python train.py --n_layer=19 --bias="all" --init_std_qkv=0.0242 --decay_fraction=0.504
MLP neurons of a small language model. Each row is named by its layer, matrix (up: input weights) and neuron, and shows model dimensions 64-127. Each number is 200 + 40 x the weight over its row's rms, rounded and kept within 0 to 999.
After each neuron's rows, "fires in" lists the words (lower case) most often at its 100 highest values on Wikipedia text that the model never trained on.

L2.up479,188,161,188,169,234,256,196,274,184,169,196,265,115,202,233,137,202,152,260,202,288,200,192,178,232,129,162,206,235,255,196,109,255,135,171,184,246,152,193,250,177,175,230,218,242,266,176,213,166,168,216,208,261,207,230,182,161,161,161,177,242,186,207,170
fires in: "of", "country", "human", "world", "remained", "from"

L12.up26,253,253,199,156,168,163,193,228,193,249,257,158,159,217,172,185,141,155,230,172,250,219,122,201,234,208,207,195,119,187,152,151,147,258,266,170,117,175,226,233,169,197,189,229,232,246,177,211,208,189,238,252,225,222,204,220,274,216,264,254,267,166,240,152
fires in: "at", "than", "to", "over", "sq"

L7.up758,189,174,195,250,169,290,178,146,145,245,170,196,225,176,198,248,216,240,187,164,246,209,180,196,182,257,252,193,200,209,225,245,219,186,161,198,208,196,215,227,110,163,137,198,138,216,182,229,191,221,212,196,254,243,255,158,183,195,236,193,157,160,216,166
fires in: "and", "there", "for"

L5.up765,152,257,153,189,243,187,254,150,238,231,204,173,251,205,242,185,215,235,151,205,235,218,167,202,196,195,278,180,172,169,162,268,249,139,243,177,146,270,221,191,203,150,196,176,233,225,220,202,156,237,146,201,236,251,233,100,189,239,156,231,177,230,132,251
fires in: "time", "states", "paris", "chicago", "spanish"

L9.up452,173,221,168,198,254,198,197,180,140,190,165,170,211,188,191,168,162,193,151,230,243,253,250,180,243,179,190,193,247,213,215,227,211,173,226,191,140,245,283,191,251,204,204,211,208,204,242,172,198,134,230,204,167,248,233,182,181,155,140,247,155,168,206,181
fires in: "united", "athletics", "theatre", "ones"

L12.up12,219,176,213,261,151,191,145,237,182,152,206,133,228,199,188,271,193,162,191,203,206,228,198,217,172,228,245,254,265,211,239,210,172,188,234,253,200,221,209,146,253,196,96,252,149,219,250,167,99,156,224,163,238,205,191,188,207,310,226,144,166,216,161,305
fires in: "and", "or"

L3.up168,156,158,216,227,161,150,199,176,219,193,193,205,180,219,220,172,256,270,213,221,168,218,197,217,185,197,203,261,226,183,227,239,115,261,222,200,282,208,191,274,159,197,198,164,126,148,236,192,256,156,150,149,235,137,170,246,173,183,196,194,205,186,247,228
fires in: "1996", "1995", "short", "million", "1990", "2006"

L2.up677,238,243,204,105,194,230,242,217,157,217,228,190,231,184,166,255,218,230,209,190,182,147,252,201,207,218,192,179,124,210,190,221,141,160,170,174,234,252,265,245,125,225,128,144,172,176,209,147,104,190,218,196,151,163,268,190,221,168,279,219,218,267,285,187
fires in: "chinese", "jewish", "finnish", "featured", "of", "isbn"

L3.up348,190,303,201,195,203,168,185,152,228,195,186,250,196,279,170,281,210,116,236,193,195,208,124,206,173,167,137,210,119,245,168,195,230,249,170,196,222,187,147,192,190,195,234,251,148,241,232,167,245,200,156,97,156,122,160,212,221,140,251,244,198,216,198,219
fires in: "on", "chinese", "rural", "various", "s", "some"

L2.up657,164,238,157,224,191,136,145,273,192,245,220,182,173,196,184,222,130,127,222,225,205,163,220,241,203,161,189,166,169,148,147,104,196,194,226,173,228,194,192,254,162,210,151,212,234,181,264,183,138,208,211,204,186,186,204,225,172,207,172,219,238,221,191,217
fires in: "its", "his", "e", "he", "a"

L7.up620,171,163,242,172,182,168,205,188,195,221,176,188,168,202,155,175,202,207,179,216,227,261,188,195,196,174,166,250,201,155,170,232,203,238,260,162,256,118,245,225,179,195,208,203,198,275,199,193,249,168,175,252,298,200,220,241,126,237,177,247,202,194,247,189
fires in: "of", "there", "almost", "only", "nearly"

L2.up306,266,152,228,173,181,191,98,241,255,180,191,217,178,155,198,194,259,158,147,285,198,164,263,152,207,184,177,193,239,196,242,225,216,137,119,209,179,218,201,195,183,151,204,205,216,294,236,295,263,158,215,247,244,292,148,208,236,256,275,203,180,226,236,218
fires in: "people", "women", "students", "medal", "men", "artists"

L7.up497,248,205,189,244,172,232,142,298,177,203,192,168,193,187,178,241,201,269,153,234,231,143,174,234,274,204,146,275,264,128,222,171,222,152,183,280,201,214,143,194,234,197,173,227,281,250,258,180,191,159,175,229,201,189,231,231,224,196,226,182,151,238,181,161
fires in: "as", "by", "to", "against", "from", "like"

L11.up374,226,203,198,192,221,147,216,221,193,157,202,237,196,219,146,206,195,231,180,220,177,111,126,213,151,149,215,174,234,201,159,163,142,238,187,136,146,237,230,193,183,246,152,261,144,204,190,234,283,182,205,160,194,200,195,173,202,241,215,141,263,213,192,225
fires in: "first", "second", "third", "only", "last"

L11.up72,152,202,162,222,144,204,204,189,217,263,216,205,198,224,246,212,197,138,194,215,261,236,232,167,208,178,167,149,229,220,144,316,222,208,189,191,219,175,185,210,185,222,174,203,187,243,179,156,199,201,222,278,195,186,150,217,225,163,196,185,187,319,181,131
fires in: "to", "should", "too", "can"

L10.up212,275,279,172,204,156,229,180,181,200,165,213,271,187,207,170,218,218,199,167,126,290,126,237,182,224,227,169,235,165,245,240,238,203,175,208,231,209,188,177,275,169,118,229,239,282,185,160,153,199,185,156,197,158,209,182,273,166,231,248,185,254,269,162,156
fires in: "she", "garcia", "her"

L14.up496,159,199,214,187,162,176,283,215,162,155,229,230,194,176,206,258,263,181,216,194,134,210,183,163,199,165,215,156,216,240,164,169,165,128,244,233,246,239,195,171,227,103,124,159,167,165,251,204,199,177,184,215,110,190,234,195,247,108,204,180,200,282,232,130
fires in: "to", "must"

L8.up29,231,255,126,197,134,181,170,198,203,209,230,237,186,240,149,248,255,163,206,201,240,158,179,280,201,184,224,202,194,201,200,190,199,196,236,234,200,134,242,186,215,186,204,271,205,207,282,267,213,209,105,158,212,199,163,189,272,149,226,146,178,248,189,210
fires in: "as", "s", "corvinus", "garcia", "m"

L16.up589,200,205,152,193,211,132,150,223,181,173,260,99,197,197,180,224,150,179,208,175,195,198,254,209,214,128,206,194,188,154,222,247,195,186,197,135,198,167,214,192,200,193,220,210,185,154,156,304,185,165,276,250,198,193,211,266,266,218,184,204,196,203,271,202
fires in: "a", "away", "achieved"

L9.up109,243,166,193,158,251,237,171,250,227,208,194,177,197,178,270,212,204,230,159,172,253,196,208,206,193,179,240,219,224,155,256,153,231,187,219,175,204,163,209,188,214,230,181,204,223,271,193,219,159,162,133,219,156,219,161,144,230,220,224,231,178,227,274,145
fires in: "of", "no", "for"

L2.up322,158,126,177,214,239,263,199,158,174,236,191,228,158,187,212,168,239,233,168,264,242,184,208,225,180,195,203,182,267,162,174,172,184,216,196,171,181,167,192,273,265,187,133,174,232,151,263,205,238,196,235,185,152,263,98,234,194,174,170,153,239,232,207,225
fires in: "as", "called", "declared", "than", "spend", "pakistan"

L12.up416,228,238,228,228,188,271,167,150,188,170,209,215,178,214,169,218,195,283,197,248,259,170,230,79,152,163,167,225,96,248,139,225,220,234,163,168,222,221,149,226,256,211,179,198,219,132,210,231,171,156,200,208,137,151,198,222,268,215,251,115,174,153,168,254
fires in: "japanese", "chinese", "alliance", "venezuelan"

L15.up283,176,196,188,206,296,180,167,159,235,230,225,257,172,251,205,231,243,193,185,196,195,225,222,218,181,184,208,185,184,204,279,201,211,201,220,265,184,223,264,253,166,120,213,255,222,264,122,228,156,258,214,280,112,245,162,236,197,224,238,214,130,180,232,190
fires in: "on", "off"

L2.up229,222,187,307,205,141,191,179,228,224,172,237,183,171,149,187,278,216,226,184,210,223,159,266,205,246,184,242,203,225,185,146,191,189,287,219,187,269,135,98,246,239,162,174,121,254,166,145,217,263,173,249,214,146,169,207,155,156,249,246,153,139,180,125,186
fires in: "not", "no", "t", "multiple", "multiplayer"

L2.up134,243,241,215,143,256,243,176,234,241,220,195,138,212,161,222,154,180,203,173,171,105,157,228,252,157,131,273,172,204,207,184,178,208,173,216,227,265,241,267,136,203,156,198,151,250,164,207,219,192,254,200,122,199,104,245,133,182,71,196,178,157,153,188,213
fires in: "of", "for", "in", "went", "central", "spent"

L5.up122,151,135,175,176,288,204,194,183,172,195,189,147,119,195,160,246,231,163,266,194,203,235,148,225,203,159,197,175,233,248,178,191,231,173,188,189,195,154,154,210,276,155,261,206,289,215,149,180,250,213,161,137,218,176,242,223,142,252,196,256,270,172,189,210
fires in: "state", "world", "north", "border", "nation"

L2.up366,244,247,224,146,184,174,233,171,204,155,232,226,233,240,111,220,196,230,99,140,258,225,235,191,166,157,159,171,129,171,143,209,209,185,166,154,155,242,192,252,230,154,296,281,169,136,245,247,124,203,188,202,243,226,214,177,160,220,178,223,151,115,264,219
fires in: "of", "following", "name", "there", "subsidiary", "airport"

L2.up227,247,217,269,161,194,122,211,197,183,186,235,127,203,240,197,194,212,315,251,195,117,226,198,246,174,201,230,201,246,242,185,288,206,84,180,213,204,223,240,214,267,221,184,117,232,228,253,147,258,163,223,172,245,239,201,190,183,196,178,106,171,166,203,204
fires in: "two", "one", "both", "three", "eight"

L10.up739,185,198,185,163,105,200,144,154,160,274,248,214,176,180,202,205,213,189,249,152,266,219,245,198,171,200,147,138,171,158,137,188,192,204,235,224,230,216,196,121,173,239,176,118,214,212,185,183,222,170,145,205,167,119,175,197,205,209,236,219,161,184,201,238
fires in: "on", "of"

L2.up65,182,223,177,247,252,240,193,159,276,150,182,169,174,216,228,151,201,183,182,216,165,161,196,152,209,164,147,182,169,172,220,240,189,185,155,210,158,170,130,212,232,237,256,195,223,142,198,232,150,168,179,269,178,245,213,249,175,164,225,144,152,311,200,261
fires in: "player", "story", "candidate", "republican", "record", "style"

L2.up268,171,220,209,116,244,205,193,204,210,241,201,264,223,191,147,231,285,176,194,154,248,236,199,174,208,93,235,188,136,190,182,201,223,187,236,221,256,259,228,142,186,145,180,187,138,238,248,267,257,185,150,154,170,216,150,214,210,143,248,219,216,235,218,178
fires in: "team", "medal", "group", "career", "election", "competition"

L14.up450,276,148,219,258,144,162,139,223,235,183,244,229,173,214,224,176,187,145,211,245,195,221,118,224,219,216,212,197,212,217,255,177,270,158,225,235,190,213,195,245,211,234,156,171,181,214,143,196,210,172,183,229,132,256,218,111,213,192,198,266,184,199,247,229
fires in: "to"

L5.up274,235,158,118,167,176,188,142,231,156,272,161,172,106,157,187,236,243,151,162,209,215,216,221,168,170,229,162,239,210,214,154,178,269,156,232,230,204,181,105,214,225,197,236,202,169,181,222,222,288,216,184,245,201,171,131,253,223,191,216,229,208,222,161,222
fires in: "as", "make", "made", "making"

L15.up575,133,170,215,227,169,221,190,268,182,229,234,172,227,202,185,240,198,217,183,189,221,279,231,227,150,246,226,190,246,205,227,221,192,270,230,263,197,153,157,158,138,199,180,211,131,184,225,182,209,240,223,182,252,185,180,185,281,111,149,197,178,208,252,210
fires in: "can", "i", "career", "to", "will", "would"

L2.up451,162,224,288,180,188,310,166,115,221,166,244,216,228,201,190,244,183,183,172,203,154,276,202,209,214,218,227,150,204,143,169,185,215,150,205,209,251,136,206,265,165,220,185,163,205,168,178,271,241,183,175,219,319,188,225,199,190,178,138,179,249,154,219,192
fires in: "lead", "win", "run", "leader", "leaders", "debut"

L11.up745,203,285,219,219,207,251,208,190,186,129,181,236,207,220,218,210,225,212,287,200,277,115,213,178,176,138,114,160,173,131,214,182,271,133,174,156,172,262,228,196,242,310,159,245,203,176,208,291,148,185,213,165,192,155,182,200,181,258,242,197,187,140,153,247
fires in: "s", "japanese", "black", "white"

L2.up133,163,159,155,204,189,251,202,173,213,245,145,168,221,264,262,239,222,162,210,132,187,266,142,238,171,229,136,162,164,183,144,253,174,165,151,197,236,177,248,206,195,163,260,224,182,238,262,201,256,172,180,153,296,210,205,244,160,149,245,196,250,228,209,229
fires in: "university", "southern", "into", "during", "began", "summer"

L5.up752,286,127,159,95,124,246,283,215,184,163,207,174,162,184,195,175,129,140,132,197,151,214,152,160,192,183,170,219,197,261,170,198,165,217,189,192,173,138,186,200,146,161,287,179,236,214,174,109,184,204,143,178,159,177,248,256,185,190,204,179,223,203,206,244
fires in: "during", "early", "in", "later"

L9.up102,173,226,150,261,111,203,223,157,223,238,185,286,231,199,178,269,198,192,227,163,223,155,144,206,199,239,220,182,226,170,199,88,219,114,243,217,245,143,203,123,128,201,132,170,159,226,201,177,160,148,196,187,145,171,181,166,237,256,214,202,210,170,142,218
fires in: "to", "would", "could", "not", "must"

L12.up653,253,171,227,276,138,164,236,161,148,158,158,136,186,173,151,245,166,195,200,166,179,162,188,168,231,255,211,140,172,208,168,200,196,122,242,231,156,227,212,222,146,250,177,209,220,197,249,209,229,224,218,184,168,183,217,220,218,217,191,195,197,213,169,205
fires in: "new", "philippines", "carolina", "charlotte", "america"

L2.up88,210,141,240,152,220,154,237,228,161,190,252,209,235,186,231,174,214,205,157,176,216,169,223,223,129,215,197,210,226,213,203,242,252,262,213,250,226,169,234,265,197,209,250,140,185,181,203,189,174,250,202,224,214,224,210,176,253,292,232,233,213,187,226,133
fires in: "none", "two", "seven", "4", "3", "nine"

L14.up160,227,154,159,194,216,226,209,171,122,143,242,200,196,227,189,218,196,110,236,236,227,215,189,200,214,216,233,183,215,201,201,180,224,218,225,218,153,173,178,205,170,203,191,233,198,161,185,117,241,220,249,197,162,227,178,243,200,186,220,254,175,170,111,140
fires in: "i", "always", "if", "almost", "already", "itf"

L7.up526,193,191,182,212,240,259,205,148,224,221,201,230,180,120,234,217,171,238,164,209,233,80,166,128,158,214,223,198,239,135,216,189,181,193,246,257,140,159,252,198,179,239,221,246,293,210,184,264,233,210,176,140,177,230,311,178,146,164,227,166,253,193,267,250
fires in: "more", "for", "than"

L14.up582,188,152,191,176,204,184,209,192,218,169,217,168,199,202,103,218,202,204,193,151,169,179,150,225,171,231,197,168,121,240,198,222,195,215,228,192,230,235,263,282,140,228,155,209,196,230,139,241,260,134,238,164,202,249,180,235,234,238,285,174,174,187,57,234
fires in: "it", "i", "they", "if", "now", "still"

L9.up498,206,145,186,172,179,237,147,158,140,208,284,167,198,172,112,240,235,162,201,143,192,185,204,247,239,180,223,203,205,203,178,257,175,233,146,210,197,231,198,200,147,112,284,222,191,210,251,221,240,245,202,185,241,227,266,197,140,219,179,152,305,347,183,257
fires in: "suzuki", "liquide", "cup", "forces"

L15.up29,246,157,176,214,184,165,257,231,177,186,204,170,196,244,209,229,213,228,195,129,208,225,222,208,158,219,185,234,203,176,268,186,215,137,119,190,220,168,156,235,265,254,152,162,237,163,106,156,183,188,145,203,175,213,224,214,208,274,211,217,217,197,237,154
fires in: "in", "3", "2"

L8.up95,202,165,196,173,293,226,185,229,205,188,161,156,169,280,166,169,164,148,294,179,182,237,197,204,176,224,217,162,248,170,245,189,224,190,267,252,207,149,193,236,152,219,171,230,157,201,202,172,225,147,186,206,165,204,149,167,211,177,194,237,82,176,176,248
fires in: "the", "in", "on", "for", "a"

L10.up670,270,271,270,216,171,231,216,242,167,285,211,190,178,279,189,247,286,204,178,239,186,183,180,179,202,228,168,173,241,192,192,239,180,184,173,212,201,209,234,164,137,259,173,215,220,217,249,259,192,199,244,161,238,237,225,306,169,231,156,256,170,142,219,178
fires in: "and", "volunteer", "had", "married"

L11.up85,210,160,192,298,186,229,229,144,182,196,271,195,198,280,229,225,215,196,172,222,213,175,162,145,154,176,230,167,247,184,153,171,208,163,168,198,259,201,172,149,196,163,195,168,253,225,149,228,225,244,140,227,171,161,190,208,168,193,183,179,267,161,178,235
fires in: "are", "and", "to", "is", "were", "than"

L11.up164,174,159,141,180,160,242,187,175,262,196,231,163,214,185,217,275,152,173,191,188,177,217,238,264,139,139,218,205,218,244,250,269,185,156,263,193,182,224,132,186,182,195,205,166,231,232,206,220,162,154,206,148,181,177,227,201,198,146,224,196,205,242,148,195
fires in: "a", "musician", "artist", "music", "actress"

L5.up294,225,238,168,154,225,215,209,192,205,204,223,209,196,218,257,196,228,251,156,140,234,191,248,146,161,170,181,192,256,140,211,241,217,213,187,233,205,240,175,231,181,132,154,190,259,248,245,173,181,137,164,189,153,180,201,153,205,161,189,165,152,236,191,268
fires in: "for", "government", "university", "kingdom", "there", "men"

L9.up9,173,224,208,171,207,176,198,214,185,255,170,224,199,264,166,241,235,224,263,236,235,171,250,233,256,188,201,268,188,207,244,118,166,241,214,175,178,116,213,228,226,175,157,255,190,194,224,159,186,177,166,214,203,116,186,206,210,212,188,196,173,204,132,127
fires in: "has", "is", "have", "are", "ve"

L3.up332,204,165,139,107,212,196,197,247,261,151,255,218,151,246,227,151,193,245,146,196,182,193,210,149,158,187,181,141,205,180,194,180,271,247,230,189,218,218,217,211,267,164,238,160,219,159,251,171,171,227,269,253,113,246,228,178,179,138,181,79,160,174,159,280
fires in: "united", "dynasty", "release"

L2.up166,229,181,121,183,256,189,237,187,173,195,174,218,188,104,262,245,126,243,163,217,140,205,246,259,268,200,149,140,179,187,185,201,83,149,180,206,233,238,227,179,175,169,196,218,195,241,207,181,211,192,257,211,220,190,154,187,219,299,138,190,234,270,237,223
fires in: "isbn", "n", "e", "which", "w"

L11.up127,251,157,188,151,244,190,233,163,221,211,71,208,182,172,141,193,201,180,207,177,254,227,164,256,203,198,156,162,143,239,286,179,261,237,249,179,201,181,211,169,125,239,249,237,176,223,197,169,135,208,206,223,196,168,249,225,115,165,129,195,182,264,225,169
fires in: "new", "santa", "scotland", "san", "port", "mountdrago"

L10.up463,209,166,236,220,167,216,148,183,256,239,211,217,201,187,151,156,285,136,225,210,130,231,226,168,217,148,164,319,204,177,188,251,256,268,247,177,142,152,204,242,279,174,252,191,182,254,189,136,177,192,216,214,177,237,175,183,136,266,261,201,254,248,206,273
fires in: "and", "gribovsky"

L3.up207,183,171,236,238,217,224,216,109,155,186,179,203,174,183,125,201,173,205,167,215,194,216,250,235,130,213,180,156,197,217,216,164,215,210,202,214,236,224,182,208,158,183,161,229,278,204,228,168,293,186,224,178,183,168,181,165,244,218,163,194,224,274,209,147
fires in: "would", "will", "to", "should", "must"

L10.up550,180,139,234,154,183,225,253,200,178,224,155,255,209,235,155,217,210,151,138,206,248,175,200,148,248,232,220,308,161,215,186,203,233,286,161,181,146,226,138,174,157,161,192,216,105,206,246,159,161,246,188,242,229,172,237,171,184,190,182,138,193,227,179,224
fires in: "the", "of", "his"

L2.up170,224,222,264,210,147,183,190,217,157,144,179,224,153,173,165,119,223,185,225,278,221,240,202,217,132,193,235,149,179,313,166,195,185,203,134,240,151,152,202,160,184,158,218,219,253,145,200,165,214,143,199,111,251,196,164,207,241,239,182,253,166,235,179,214
fires in: "a", "during", "of", "in", "at", "within"

L9.up492,171,180,219,170,157,209,222,235,198,229,154,229,125,192,231,174,218,163,184,261,127,187,123,180,213,292,199,194,276,249,211,183,213,205,230,184,216,198,194,276,241,195,178,201,196,105,164,215,265,199,176,144,165,267,194,202,114,167,205,197,174,257,188,199
fires in: "and"